Weights of a small GPT-style language model, trained from scratch on English Wikipedia: 4 heads of 64 (1 for keys and values), RMSNorm before each block.
MLP neurons of a small language model. Each row is named by its layer, matrix (gate and up: input weights) and neuron, and shows model dimensions 16-143. Each number is 128 + 32 x the weight over its row's rms, rounded and kept within 0 to 255. Numbers have three digits each. A neuron's up and down rows have the sign that makes its largest values positive.
Before each neuron's rows, "fires on" lists the tokens most often at its 100 highest values on Wikipedia text that the model never trained on.

fires on: "ct", "ot", "t", "ab", "ut", "en"
L7.gate311:131143127110109109100204166175105121136180119062110112153125119051176144130147109127128136119158181108097175115089057091138112138112127162129097123089048114129120102112132151131169178103178157153155232103139175097122081103140117140090101153087149148119127072156122123089101109107113124174133159177189121084188142089165109144181166151138116113124096099116131160115089132134131110146152
L7.up311:180123090126098154149122099100093107187125123122076180187132122143143149105152108136122116131176178087068171097143092082130129179181150124144170133096109142159072114202079119086141154034104218170107147111120130052126094139178137117157117130105076142096117058115133156144139129154144131134145156177167055112131069122088142123133133115103111129137152103063114146098083135095112144143148

fires on: "ing", "s", "ed", "e", "el", "t"
L10.gate232:135134139087118161150162154164171091169136119087181134085121206073113074140131116123143158120139117150101139133133102136129136157165119180134135079110086079146091061148119140136133135118074113135122105182164181073181144173154141117150131149140127140061104138094111167098117139153182137131101116090160114112179076095097146118095135155082139143151144136154149023131178110110133137116127
L10.up232:114086103070105112067145135149121097149104154099107140089121091172104095129186165179165223206107173144123072174085109081058104135150109122149211127115143094110088149107121135094180130108146131133127198139099174124105143107142148165124091107096157148124135144092122095096129148091070158159111130132129108077168111165113183118101153094065190099135187126120133064148180156071173087076144

fires on: "or", "er", "im", "o", "t", "y"
L15.gate84:123080131175146120131121141101098163187125104154064108102066070139160171143173161101155089148062170123167134157159135093115168119131115123070095126121134137077176126130135129180093118157138157074169104090151192104095113152153116180107127156097096135135110150150131110169131133061095129143104117113032136170080108107124125108176166120147187111152111153143085139148105112192048095083122
L15.up84:112125124177161164115130126162079137093166152137096169160096138112175121157187145170137140176109095162152147070202098082120201104182102115140119098139113129071118127093109037120158124114137120096130151094155141108118110113162112126098094109086198142094097194141125095168126125076098097156125160163126128156118153107112152117165117200070201097133195136122189102158075109103093106089161

fires on: "ag", "os", "t", "s", "z", "at"
L12.gate53:110176091130109082143130162115171137142208171117076111113105128086091141126143144216151088139149146126113130106105132116163071139176136208174136112089142127127153153105061102155119113118130126079111094133144114067128173092106137093091106106089141156119163144156124129148128088080149127168084113134106147140166149154089109111126153154163110078055086145131111164151110164184160072135123
L12.up53:120148151133080086187124202129116111091108126146056123125144149123120093077130133158141087130110159154109132189151106181153125136142100148129142082144121184192117083119153094175105103112190115181105166074168107198146131085170131139140116072138132147080101134078138190119088192101107124166085106127138152161089081120155131082096155101110135104116144136091149132145111141154138088105095

fires on: " J", "J", "i"
L3.gate175:083090088107097083178197121140090181141198090110111127146117068175124149181108118116117154146163120143147107161134129104183112131109182116109123074117114084130164134149122161147062157118118161167135095126093183107146059169141077101172106120102077146133165152120161145093114146175116132162150108086089143153099115189120168111174158163122156121146078121124058138083113105138107167172161
L3.up175:103162125101155138136104155145078092090124101199059094062142082117159132180109141085115112156080099176171145110119112084057108120102144195085096167138130175145159163134155095172084143111108171114102201122142188117175144151133117166166067148152125119123134141113117109080098160134123131137117159070126135158140216166117113096106116123156153174132133096119080072163152140089188097160159

fires on: " and", " |", " a"
L15.gate145:150110205093135099123111173060178110137118164185167149073145133181081142157097154109141094127153171112108153141156099163197174088156142140096128073170118128118120124117069091146107152159097102144114130124111122107108097172068107169097168133101134157093167169106166131140128083063184151180119083151049135112167138097125076160152117174152082131137158126177065122113141144131130121153101
L15.up145:115153167151144147147068154050133101132139146142123133082141137093092176146151126122156082193143171166150099147168088194134122106150166097109061114151129129182003170102123146087104132156075155126111115138168153110113122166178138139115093188152132130143101151157079142145094100112159131185106080166130122114139115131144062124096169114082104086143160116145122118141115097128109137151104

fires on: "d", "w", "he", "e"
L12.gate442:164108126171185172131117137090161118136112137111138127159084172098102165105085115188159167084149160091140145164111085136108040144141150140105129083157090089121137147161119076104114108129159141151178151169092129129123124119152114141106134093123126180118191112124126148092144153153193113094139097238119119103139171109110102154138136119086114127053097139151106157094149169163111162119155
L12.up442:114094108102137133120107092097112122101058155151145112181103103133087174060100154155120110122122097133137108115191067160126158157066128141126104116150170111140167097140142088083087158125095114128108163066121099065131063114101134177131126131157160181136131090090120129126118059084098128085113084214146146131191108181124184134145161090173108106074114100131088142100155162187143161102110

fires on: "o", " ", "un", "y", "le", "3"
L16.gate403:139084158130134064149118126103155172212157105101081104145168085142126122101111100080125137173158162148116114078095098153125134140112070124170102129126081085099135144150162091129105158132125151093121168112177136107092162114142143098134163122129164054151111106112146157048148168166080117113129119085192105134101139089118070176150207117167157151123169160131070148177125128044098100136169
L16.up403:123129168087124132158141132115108120182147178111095107172127129158145072110131191151103127129146141122054122045081153046162135101181070127099123092054122152110152149119112123077084114146159181155150108142118137120162142148107113088105154107175113156128125123152119112078139108166152165106149170138086076148137082073141101108128156119151147129174168175211103202194167121111117119173132

fires on: "qu", "ity"
L2.gate281:163132104121174146115162144097154114108134104092112165145086111105122173109102121107172178141144094109137112169121118159083131198151161112175151135059159115120112156086136149121168140144179166149138130129176133115055143182219145144090121146108106100103184143121106186158159109098131109102057159145110107136143114122119148108113128125149064121070127112090022181147162104123093081155125
L2.up281:107146137108131107174125146120155148106115132062166106217096063109110149133140144121132182151139145174155115070073136138111064133148153117098148144146167110160077152077140123151144070073109159082111125090135093109143111173161149106128114083122155136166111124132083138130108072105124114171148141137162085136158147142148200119091127092129146155071129108103159133131150116196097105066141

fires on: "e", "ent", "b", "ric", "ard"
L6.gate70:100198131093111105118156121099124194112073139152094090177100127078121062135165106137128082082130116162073140090112132103117142142085148113120118104067147172124160162118157128160154157148111048157140128080141165117136191038102199148076128170160146142145111099059153111092147093148149088111206143079126139123158084111141106112183161103162188187128118107078141108076156118137133196133162
L6.up70:084237108174133154089114140131124147161135203181175142090110175113141086090117094146151132124156125134072161123106147149129149163070172087068099139174192156140116150139124123092145166192136080190105080106152135083121080118136175156162159180098145096119137140118155111182167155101164122125115169109154093118123164081122081156127128075119114123106079082114127092113120151088119181114147

fires on: "p", "c"
L4.gate432:166077057133156141099150124071159117123084088125114071139140149126153146044168144124159128183139112153112118049153120130119153139122131143100092138137095048161131111158126147126094089102103097128126108082128160095117097104123123114151132086091082107080095134173100144137203128085134100089117100079197114114150154135086150095138155130105101095140165119125158118100068151124182158100126
L4.up432:140130162127095151126143119115135161147114135144116155100159079144105095113171097153105145103136117122101169169110122123134175075123132121170097127032163201089149175100077130097107173125087113131107141088138041121125149141131068108151156178113100122131102137105144062107123094128098121158104137168147129082150087116178057159098169180224155104218088142115131092098130160095098109152151

fires on: " k", "K", "n"
L6.gate332:125154163130071117126116128140089168160119122249183119149133140122122116186097136071122121046088087138131138115155118108162162066102175142084144123166114138135082105145160097184121132129100124134140154115107173122082185155155112135144126112158133092142122097118111146171128159083100089164124076121152092159117135070129071122113145171081078124178093111158171109109123103115181157110121
L6.up332:133109149146101143161142101035132125132141150120113102129143150192072076162135121107120100083131128095166175148178135102095130041096165141161134150145087111101127138131128138088115107117113106154134104107153161125161181093055100165089136141101123156165093149147081096152157153140139097168159142154098098105124125116129175154080108147105107079175153091116153097199161164117092105121170

fires on: "x", "ra", " –", "r", "im", "gh"
L7.gate341:149145082112173113110138165129104105164148139137114067128088109136087128124144150118133162150061125180149149141104129156127197124139194109116194205131128140155118097091149115124180101080149131087167067120149128152154130127102164112172129143160129106128157066135160170104126123121155120147150132132124146174143149092103094093073175100031137102127116123171124127159150128115193164157106
L7.up341:127162111124123160122184154117098105181157112158139121170100094106091218141154207100158165172069118101178165097152133082124130141184109110107180206099124134146188150120133122139178144160121167155209110182139098139180141069117088102132141061102112093106142111145101117045054113145046091104137120123131150121113109149131114125070093157136150134161099146105128214159145094130122075157109

fires on: "\n\n", "is", "==\n", "'", ","
L11.gate441:142085108121116132164081105049155128129098119164121103120112111110145129129096217097095182137073070151095121122102114102108147109125106119158145186172110178112164143140150096081072095087149117130169134172142135059136117143118082156121129157137107148114129090069151129124169131160152120157140149131056110108186126211075110126148090163094128118151164134144120096173152123177127100041083
L11.up441:103088121142131149124058099106099173120111145110123117172131113147118084126175137132131148125093144119065149113097112096144162145137077141186138148186132130086182131161134157055131198149134179157070123097084112086148056146125113149085142155157182088086105105050134154119123149106147124160128074043108121099158137126148115140119090155156145126073142179108110171155132132203099149064196

fires on: "y", "ment", "ation", "al", "s"
L7.gate390:087120130131126161115111107148152115096091107101134158141150180216141125092103151148094113140144160166089139119165155106098072113109107099078132160200088147113159094079109116145157147126211093098098084136092094100081107111113079139075168143131146140127165148129138149130106170099133144105138072188188091148145150120058124059155165090135145156132080129114129077156108139170097121101069
L7.up390:105142151113126157095139103100194082106103152216095091077162146175150087143104210157147065126129097129090072134117070156134144088102129103151159135186142179122120130134116093176124132134145117123077131139101190097106081076075094127071152110119159089172083091132147065103132113100088137133146147149078117093108157097076130159160104118102144151092104154163133155158144139164123116134092

fires on: "am", "ol", "g", "h", "al", "av"
L14.gate265:157106052151125109176112118128102122114194122063132075149147182138120149127097152097134106130134146102087162128148131086108144125090138125189116183145203161098144137171126131163118165095147064124144089089126089165131135071139195099149156146124081170164104148107105111139176100099097136178131157125130126132094060122144146117123140171154123059131129125135132127098146068134127103169097
L14.up265:135105119125129130093082157095142126095129112133063078116187094145102142188160140103098090126125199150074123117038123153079111150117103166094182118141123124118212135198141180189153148110100100126118125098144136129125152130103155145160109096113162141126159053171091104162150109118156171069136111133116125167146141149132195195184119172133119084142136142113148136086091180128109091095109

fires on: "g", "l", "il", "h"
L7.gate171:133086088118154114159118108145214146092142171120105087074153138142131125116091113137116155180136083116107173136148157057118196090137096163140176098133151167115184157078100100126130139143162154167198058103137118150126096143128148089146138102127112120141161099129173044072144134137137134106173150159085107067089084137079049059135087158128099108109154148161095123159115085187167121147032
L7.up171:089118168095141145174123155109145076116087140159140071105108153128107144122197123108156141159152112128136087145150166169104103121153142083124150118118190150140154160178121125154121108096071149138100057178088173177204120075125068152141109084132118154045148142147107156169124091128151104124167121181135098120132104084117122139224173161129099086053114104145126161101081153130135105190159

fires on: ".\n\n", "p", "\n\n", " as", ","
L13.gate270:078123075143122066103105119083109155137182062103130129112117099144111165155180149123128178126123102121147080126106135106149150131109157163181120116098137122111155150156172114155037172179081094148171129131169134071147121108117163157158116133131087140131104074122132150053151171084107127118116162115081101112138085143083094161130070148172090137072116119182154079160088124116131127106136
L13.up270:107135139112137127162137116092119145074139101113162121146110139151035065091147146146120156089050107235129118184165144149127176089152109070177146133090082115129160157165218116149107094140163112123116195133050084105092117112130191095152189126103118124113132038127153119121139183094184078119144165074124136101086128104081084109113130141122110106078127189157141174095133170153109172130117

fires on: "ing", "u", "ld"
L12.gate310:152114076126145097102192154157228116129134110115133186150128112109154135135089081099159116110201093168138093056125144104064120168125146090081095122080131092105079164064125088135126132144179123151098145141131143146149079105084162121151126081142076089128092101135134114176085106192097099120114099114139120126170146192133136166065138133140086131145066092136120135159132090153114121115194
L12.up310:136132093127186200095092142179181108130072149112107191125064109191158186148128100063152076072113109131100093096120088113159123082157183106095101124122133134132110148107118074096106088161185075095159117142152121153118158207182085144148174161147115112110130122145099153163128095154115126128094128113189087161128134163169161203135142063150120122143101153143133138127155141137126126104153

fires on: "ist", " J", "t", "r"
L16.gate328:135179086182086114121134093166082125126166100155092160131109072177137191150187132093162168134173130136089159076085089183130145173132152140080162116124200126106121134150135132137069150111089124170136145211181200130085127152155063109123076084114126138206122103166106126116104143145099111096142151082114127200133141192114161095148138128128193132131119109147117152114112148142104127162158
L16.up328:127168171091140184124156165177095151101134151145131153108157099141156136127137078046048138121118132184107164170156093128083165159127113136143173082141115184124147126120076094163140149172090164163121159114173136136140079105059141151189131140175135156113136102173120165117150152108146089132117120106168149107151063076113144162130101150123130112154109109217111112140131093167078144152097

fires on: "r", "ist", "ab", "b", "ay", "t"
L12.gate236:155141090163208104131122152172095122091150180114192099075098125148137161129139162162147171087150099152159187181127175088110112119120146113066103153133107166138088035138170130116157158143149132040087149119106170100137156129138064117149156125155109106169122118123178105072108105139167114142156119159105126120130089126136123129158114147160140150111148114080086161103071122105106119121114
L12.up236:080150090115140098098078124118105116128149094047076141068122132107134153165163170153118156120174102124131130144152131130146129104114114099128173108120137188120118087122184099111127100114164100083118118158078136129116140100039133126150139055081122164125102174126126137086141131134199109109168155175166062133103095145103128136051191101144111134138127150149093214095155153144147178141098

fires on: " K", "K"
L4.gate319:140177126098073156126073049111180054097095206137166191106164125121192138124157131076146138114183111150133102134165134169137117082202116150145137117137118114144156081144122133077122167127131107197143188201123108125102172113111111136124163124104114142152155149102101136180104136119058110181124075097123108130124119132084072158101133151096081086113096130107168111108180131102123105154126
L4.up319:142110233098121153094107106096124130101092103118181161136117051081110141139132123099116143082145157130154114179182139171205122064151115145113153105128098176118122083133153144096135098090128140028150085122098106119117170091069171101152153133136162145119158161086090066114126134092102122126109092127128133156092124141121164192123099166091113086169126150127230112165206081130188134122165

fires on: "s", "a", "us", "es", "e"
L11.gate27:107149126142160128096141132173090209125178118147100157084058165107130085138108166148120184107143135141115071141128102099094132129172093163162155188135075068167087159104147157181116155134139126134113122172152182155133143042077133108169151130158089110147134116161093051103070135147118152121168114154107147157142124086105104130162119152099124128152063108175115140083133124184108134066189
L11.up27:068152151149140151083152119116126108133169143128105136124107103122075171177164161153121092108150181096124118153140071110127130164152178185194146117143115178156114137106167150186135097062088182109175126133133140106104084106138082168166115162121070118071146143118103160140054134086090137122110109136171105083039146109147163137136193166155144100132203134104123163133195129110100135149091

fires on: "on", "y", "h", "ch", "t", "al"
L11.gate170:138163127128124099170168092133164165146137114080082107176156130145154140139138135121212130135148180067154114145109095082115122150151185195137111187131084162052121144129118105140144126122135135123173133092174134111116119139184103141086155130051153059114139156172111158167119085095091152110126095051099174162173180142138154163155184192111098138081153175154127100187066115082109133141126
L11.up170:112178183141099081144115146205144142148082094107118120087151166133145168117149169162155115119094094188145144101099106128120162111162147158118095104182093117090138088128109100138121138131150166070112142126157136068133067152114102059135129117138195103122056154149131110144077143116134172189118120103150157070154150191115197117105127110128140133121093129087088148092053131100129077092104

fires on: ",", "n", "t"
L14.gate119:156155127071131176151152117116195145096123086108168111188132127157136113102122104131165115159137055179053105129123103145122139118152136110108119151149126134169159055158202130148108230069116143084121167116146107134139112157170133121106204138135127079107096082126131155094140110163140109136130158117151171038172109077217159179130189133116130152094149117105121088137086133101157096168152
L14.up119:170137098113129092067111132098148104153169068123127122120095118163149155138110084126108147119148133164145104151182134155162148101110149115130135105107147153113063075143166150128173120095107134164130147156117127174114069138077154111097136141103115162104087163130186130109050102133133077116137212155201082170117103077131150141106179099111182109093058142131140158096141103179111129092091

fires on: "ic", "in", "ing", "f", "ot", "her"
L11.gate0:116121144122144149142102099089217083121087142145125122181129136164122124132145116108167150123155071132111101163164128161126086147182152107123149121101121133105128153137131121158158138169143156137061124146140110108129134119133242115059142052118107176118114094134101149113118099236123163100083132127138157171123129167144108129134135157117075105139175137078138134129091092143078125160122
L11.up0:113149144166164139106147121080101094072087111104109142128089156124151145137138166107165130101158138106159136128170092130155190122189132155134121174138135155141113105119158116134153159121136122176114077131140107149103187116194092186127127076129134152046066071127112156206079111143146110126113076089167126146105143152103153098139101082103133116198048222145145097135176114101088207038135

fires on: "um", ":", "ent", "e", "s", "d"
L8.gate44:155116122065116160123143116122133176139134140136114113137079133163100129152145102108156071170099113102163142109127110142112120141106139154091160079131115063172106113127172091156103095112065116116121078125167138117134103110118198160168125140204167126087129195178165144154167187153095174149123157150094102160090097060161142123133184113107101184140075141127164111143124080165175127085148
L8.up44:147114139069130151124153154110145132137103094150077148093141121090080067173077171132123165143145200092122154139165084120193129053073109136195133137093103158111096131096134192175170077127129111127079139137093116149101075050134107155169116115120184139090138177087141106150071145153131148103096164118074163081137114146130123122124128035055069130063147068079139104101164103086194132148122

fires on: " and", ","
L17.gate137:119135186121108150143118131155172114090167134151185174096170136106144153159113173118140111120117175158140106134127098160108215151135142110101161154162158140124153093139160135163123163151147136145155123171049108132124119108147182116126172083106140069096138083106118094106166061094151184169155115154138131089134130129142104075124155199107078165168155083124111133111160102151095145146127
L17.up137:113086117130144128125128074112107116075147081106144170106118115062105133094130091116179099193131154135116150127175097165099117088144155132093162101158161129165117129103113146156075115158143177139141096154110145129131190115177105147138148127172143138137156165153120118097214127035130125167109125142160145135115118126124173151145139166144127132119117117139136134141096122126149177119080

fires on: "u", "qu", ":", "w", "f", "in"
L12.gate321:136158110095102139130183079058104130188127109110081138172071142103160139117131164126143090121176118164099148120161159082150157107152100049140178140074166105150087118141195182140204111194162185134157118158165139131117156071145122102160116088107173106128086167078113144120145074140202134148094170142146157165122110167144147185090155124114107073120094110138160177112126130074116182157079
L12.up321:163111117186116072106154162098154118115176150151110172174088106159107143154130181092149110121126157115180159158132133141076057141125109092128131085134154080147139198090122149099152175156123147126159173135204072106117142152118146094148085074110160108136123085140119116199089144181150165225081132160129144175131150094078191084129080117160127104100155115137149153149176145118133158094140

fires on: "ation", "ity", " he", "y", ","
L13.gate351:106116180098123217193088034056053105083086059155140119164125104139142154115138137129119123128128119102082084129166159170122096161117114162135103092185134103152143104090115093155102121132070150128165096086097159119124135106139137103163111166116134103160115142113187074166113103145156169156110144158095101120133097077178126111133103170123127160152124102103141105126049118140108187115116
L13.up351:119138157088160112121192108108190140120156114130122073047140092173141094151119170148151068121140115098121140239080138126100087128113185135093148160151129156060122168023140086150126158095105131109120160131108123094176154080110119114120129174135191097169090105106116110110134129171076180136111170115157041104112160140094087141098096126141142138045141098130134128100111072081177098163115

fires on: " |", "on", "n", "e", "ent", "ic"
L13.gate173:090152175075160075125096107082117130127152128148069073144092094176114108147146131077149114092125142081082157101142114119170156094145085136090124132125149100158140143140112113163071137084135083154128095121122129178173133112064141143103106122117066137123169140131107127160140140133159114107157050144137126121136076194100046086130140136163093110130167182082058103158131151079122166130134
L13.up173:090135101083125093095089070119085075170161115118133090114134130120143152171236106096157141142126177141119137142168170173142130144152132146132103143056168080153119161142156113103146114133145122107181111177133126121107161111105179105114118107171139109149154179125120114147169126068152119088104186121121146106129096118125108151150132080097115095183130174182098090109079132113115156153122

fires on: "et", "t", "al", "p", "x", "ac"
L15.gate337:109130128050108150150162116073126151128126105103092104073111120151103137154125144117144061147171145152064116127144135139097169088110128125144084114115133145134135141154187117089108138111081160150096151122142152094082087128129132156153106114174056087079125154192063103132137142143137081196100106085092141078066144096106173119066127067127160092136188134124132115150169057098156089123159
L15.up337:141135109152132103118143136153060156185135109158162128129144102093073139129144085165046118178121128162136106130156109159178178082155149138127157154117125106141106137109136117099079163170142062102155132089139127158160109193106075140227130141107101110102147141137080094134121111167110054134122108147134198121208084087138096137126107164136187164169130131106123065141149130098042138091108

fires on: "ol", "h", "ak", "on", "ad"
L13.gate248:137147118114072119144128179133151107161125112120095070145166134083060159130121141183123157113130090084138064100096078123138152143127163135180100166142144134094120125169131121201096139139184180069091107101117118074187146118150112141125121127138128122149106131158120084137137101172060139129103166087209113107121135219128112156101080141184127125131137117130111074124083113143171106106141
L13.up248:196195155111057116172146144120189115108141124109140082117124180174145115129089161136144106155116164147126166099105091169120114170133141125088088120115108182090115101193146096176126141128152161090134119104152100137070099156079115149130149121145158101087084163140099186156155110126168106091156160122165118089115092122171153076157115105117096078115101068133162142134077113140145174116077

fires on: "ust", "g", "t", "ast", "d", "en"
L7.gate423:133173137100138068162174152074105092095133143115128088163083117110155080172183034099124113149138147108139200162146095155102125146113132095084157135140135109138120112165124121155123140108155080135159138141111188115074157152077137147158064180117101155104117106149110148104157169127119158170158143195184115154178113068101136107170094116143067152086140126092069145122126095159130161125160
L7.up423:137143107105162059112189114153148105168089175083104135111127196113139183134117118088113087210116096142088148142173120096171139122169095094127129159095160112143111115163131191067142150135075183128146096075097086089137127112136087107148093100133124125089155103106179096130129138147154138142115131123128169095131120160133084125140125069076137101137197145144125157108141166131130096144139

fires on: "t", "d", "e", "g", "k", "ell"
L11.gate247:094149143126128118115185141136110088104148133100208108172144144113159123101106174162117164120118119139093174144110104136076113128183089081066147109153128126110156079123159138142191149195103165175136202072108136116125169105153083101103127130120199138055111183162153119086150145119114134172103103176119098169102124150085140130133120131133112107026196145116119158171217162120124184145157
L11.up247:188085111129157127104131072064120150079127116130171127151108097107114134119146078129203190164134176165170103120176118107102172110195119184160160115182144119141157122122128091122165121074102113149084137050161141117145132184151149140100141133137107177121115147091120130102179139132124130135190141179157173121104120126138091109166106072105106121132119130133102163077147101148101155091080

fires on: "e", "ov", "ed", "a"
L13.gate199:122112103146118153087116153099169067094124154125095170090090137162137116139109195130172108176121156144091132159135078112128142208163093172111173058142101194112117123058106175132145122134106104109111124115132154104148119101138126132161116144212171131124106141120184203088113139098105088104141109140096101121084109117134127118070076095083184114170192110147158123132123122154133136086143
L13.up199:080144159104184123041156101156163077151066110122164136122063161152094103125108060186162101144133148151126143167136145063086214122182098157137154116071165172093066110143121158093097168092142176178129103147149204067144135102148186078073112116124174158128122126164106165033072146136127146075156124141156145124106106147131101084174128109070124120129144124083154114121138105115154130161131

fires on: "\"", "t", "al", "p", "en", "ant"
L10.gate142:161157150140156126089107163197173131081177172128150091120124160131143114098066181152179139134149139129161109084185153189145203092107092112128058113155131090103126094085113107156101140125128099095148082067137087174117101096158129153082114140141145095126119131100131131121109122050131092142128149096128102078111162144143144175157138168214135154152077037124128132164095150119164125143100
L10.up142:175096117114137149084132187107152126091141133159137162119162070158082155166154103133185138182141117114154134086193086144132151098133111182167127108181092114135161163138051131160103139109087065112121164151146088055137133149107128148155069151116064183086110117127118067119102133103111123192102091159180098117172097158136186132100118141166173074164080090108089129129099180067140145120097

fires on: "ast", "ing", "ed", "all", "ire"
L4.gate17:097154135209158104118106170125090131140155122097186102118171051100117103163166148064130064088104140181065192212111118170211123091122173114161167120076129145136134145087101136084112165145133172115144097100128109187116161128110150102110142155163115173141123103069141141162131102110150137131174087120117171158157144166084053094173165135140106143122106116143132076058094144113120123137147
L4.up17:080147084122152090135118191191112125101153075121128097164131105115114050136140150175127122125129145138030139133089150144132093123145143090173120116116099143094127173083146091102125162156141119111124089074189097108133140138092157084106122200171161130095136103099104188101134106069142134102150089128116098190125183127134122127141101131141079172160087132154123127155080083166127110147093

fires on: "en", "on", "le", "ing", "k", "a"
L12.gate308:115179132100105175129104159128171168089056124086089154191160112130196136177132187090068100101182097104094077055126113076164086145136081131160105094157093101081127163118115166119123199167090085167116133119136160172093156157111138111132134091178149120097129093158042123090158130117150148113139161155108145086136149160107099123106148104166110097122146108093124110153101103109169102166145
L12.up308:122145117075122192096151102152117096179097082147139158131077103135201172124073112100117102094105132143092121068158199059125143160216132147120085108149148149111084129138132137129099124165150130134086097113128073075103164137139073133077115150125088180130108097140104172111136164118153109161113155102132111137117150144138125143120130118221137116109120101145146136152177112115138180130148

fires on: " and", ",", "d", ":", "/", " of"
L14.gate369:127108203102119103096088153142183160159098118176185159176094186125075150159088121074180106164189140142134122118080133127178151146126122151128101131177180106060149102111106121120090137123127125101150108130106212117119123148148146119121157133155133094148155144116073156120145067089136064143145083112129182119101139102151112114133160139131098115076127177149151114098163162149153142151170
L14.up369:081130149210174109098156114093160110149072124135137099128098189160068143200117174146083060167148174089165130149151133120123103130191098142107194147159181091157112132121126086139129106116077153086131097126172095124122137122163131140090132146169092081143112167110145113141169078150131165141140152111142131159204094107122135145183155183161083094067159148112137185142152120140153125192082

fires on: "w", "s", " (", "ad", "in", "ian"
L15.gate344:124119113127110091090078100081096096138118101127154149128147180090115148083106163101105129107120130176107140114115108130155052175138109118108135139098130078173136108135112115084177218179138104123105122156088114161119123145118147095145074165118160101140155134092122096154124122124140138128163146079125211161084118105104146125051116079139051083172111112105094138160121140120148157237113
L15.up344:089136102087079108112125124149126114111125127115111155143143185087126110099161085119170110126092123098160125126169087167126116075128164094100113125135097082089102079099081133139071086084158162109100123150108148176110124165154108084126134140130063116120143155167048092105075100168120157149078112142143102135123093084118093115131127124145093122150168107101115159152072140167211138087186

fires on: "at", " c", "oc"
L16.gate365:109156115149134149144142160124087125118170101103207083125096161118127117098161154107149094216192066098162095129104098143134117166152184154145099191133141162146120123152151111129153093090127152141173087071112135093115134107185079152145122107170127076091118104099131139145070142055128087179101157126120145125165114156065128146081110215170096135199153128156114127153140111174142098179168
L16.up365:136099160067141162153181114083111101112127169132172133128160147102112096175072149163163096123091137124178119164137101101126073121166087172207120111151071193175129061116088168107143104144103171112045118113172139169142130049161159146106120118126115102060120157125075123132125159139095110125105114065107120125158098116100170111100095131089142102157183140087123121132143125208163053088104

fires on: "e", "p"
L13.gate195:084105065054131122086116073142147174127138134107027137059052131109151146124087141130144123162134155081121134133100122161137125143116134145126113094075115148135202084140126177159087140134121151110098124172182180129141088089133207104104113135113088124153079125151079117153120167184068087161135158113156188081146150146144130136112123120103126114129131161148136098116094112133072100099144
L13.up195:126152159145103198128127155159087137151114092069120169189084125153104126212150124148093125129145135093173214125112117151129087126170127160079068112132146158112126120206095115156106127091170155107076132119199107168109122125177167125126155114139041114079109128134162173127113174092129097083130146135100123105112165105188139136094158114114124086095119123180100156174127082101121142105135

fires on: "p", "in", "j", "/", "ag", "op"
L15.gate325:108141064149158152179115106129097173077087114137103154148148108095110181098125140150166136132165085091100124083190031118099115123125179146158090155140079112098083061136078101115034132160163077146166104113133055067146084180068099066104109095125111068111098165149075122073096124139184137099154109135108117100117120105106150126143051161111074122124130137087162123127113140150127090011184
L15.up325:111122103157081142162098136148068124175143143114083182130199125158121092105127164128103128146079063177127121181153147141130131114127123146098181135154172109073148127123125096157135154070144184052176151120178088121111123163091089144118134131139106090105140147126152133091176102110149103163093149173107096046136112166245150091147099171098129110150149143114153105115090144136105111122115

fires on: " f", "if", "n", "ow", "is", "ay"
L15.gate199:179168130109107103121137161087132132145100076142215079120114202162105156158096121175078162095105116109112084175087114100085093063080064137090098114173100103132150079119100105133093115141098139124105139140145074077146159112132148141068128169110160129147134121127153140097149065078142166133060207194162146182173108100146151122118134127092080091123144162136181126155125117106098174141060
L15.up199:148168130059109204111112136044155076139109117161140117163091120134104139127113105136166113125130119068164143126089144072137160094096142177155183128168114138167145115119153166140080125165120118163151190123108108108175127120169149061105182170112096156172129105079154156149108208083107187083119141136091187119140071140113098155081140113149105113094192108144142091094145045137079133140078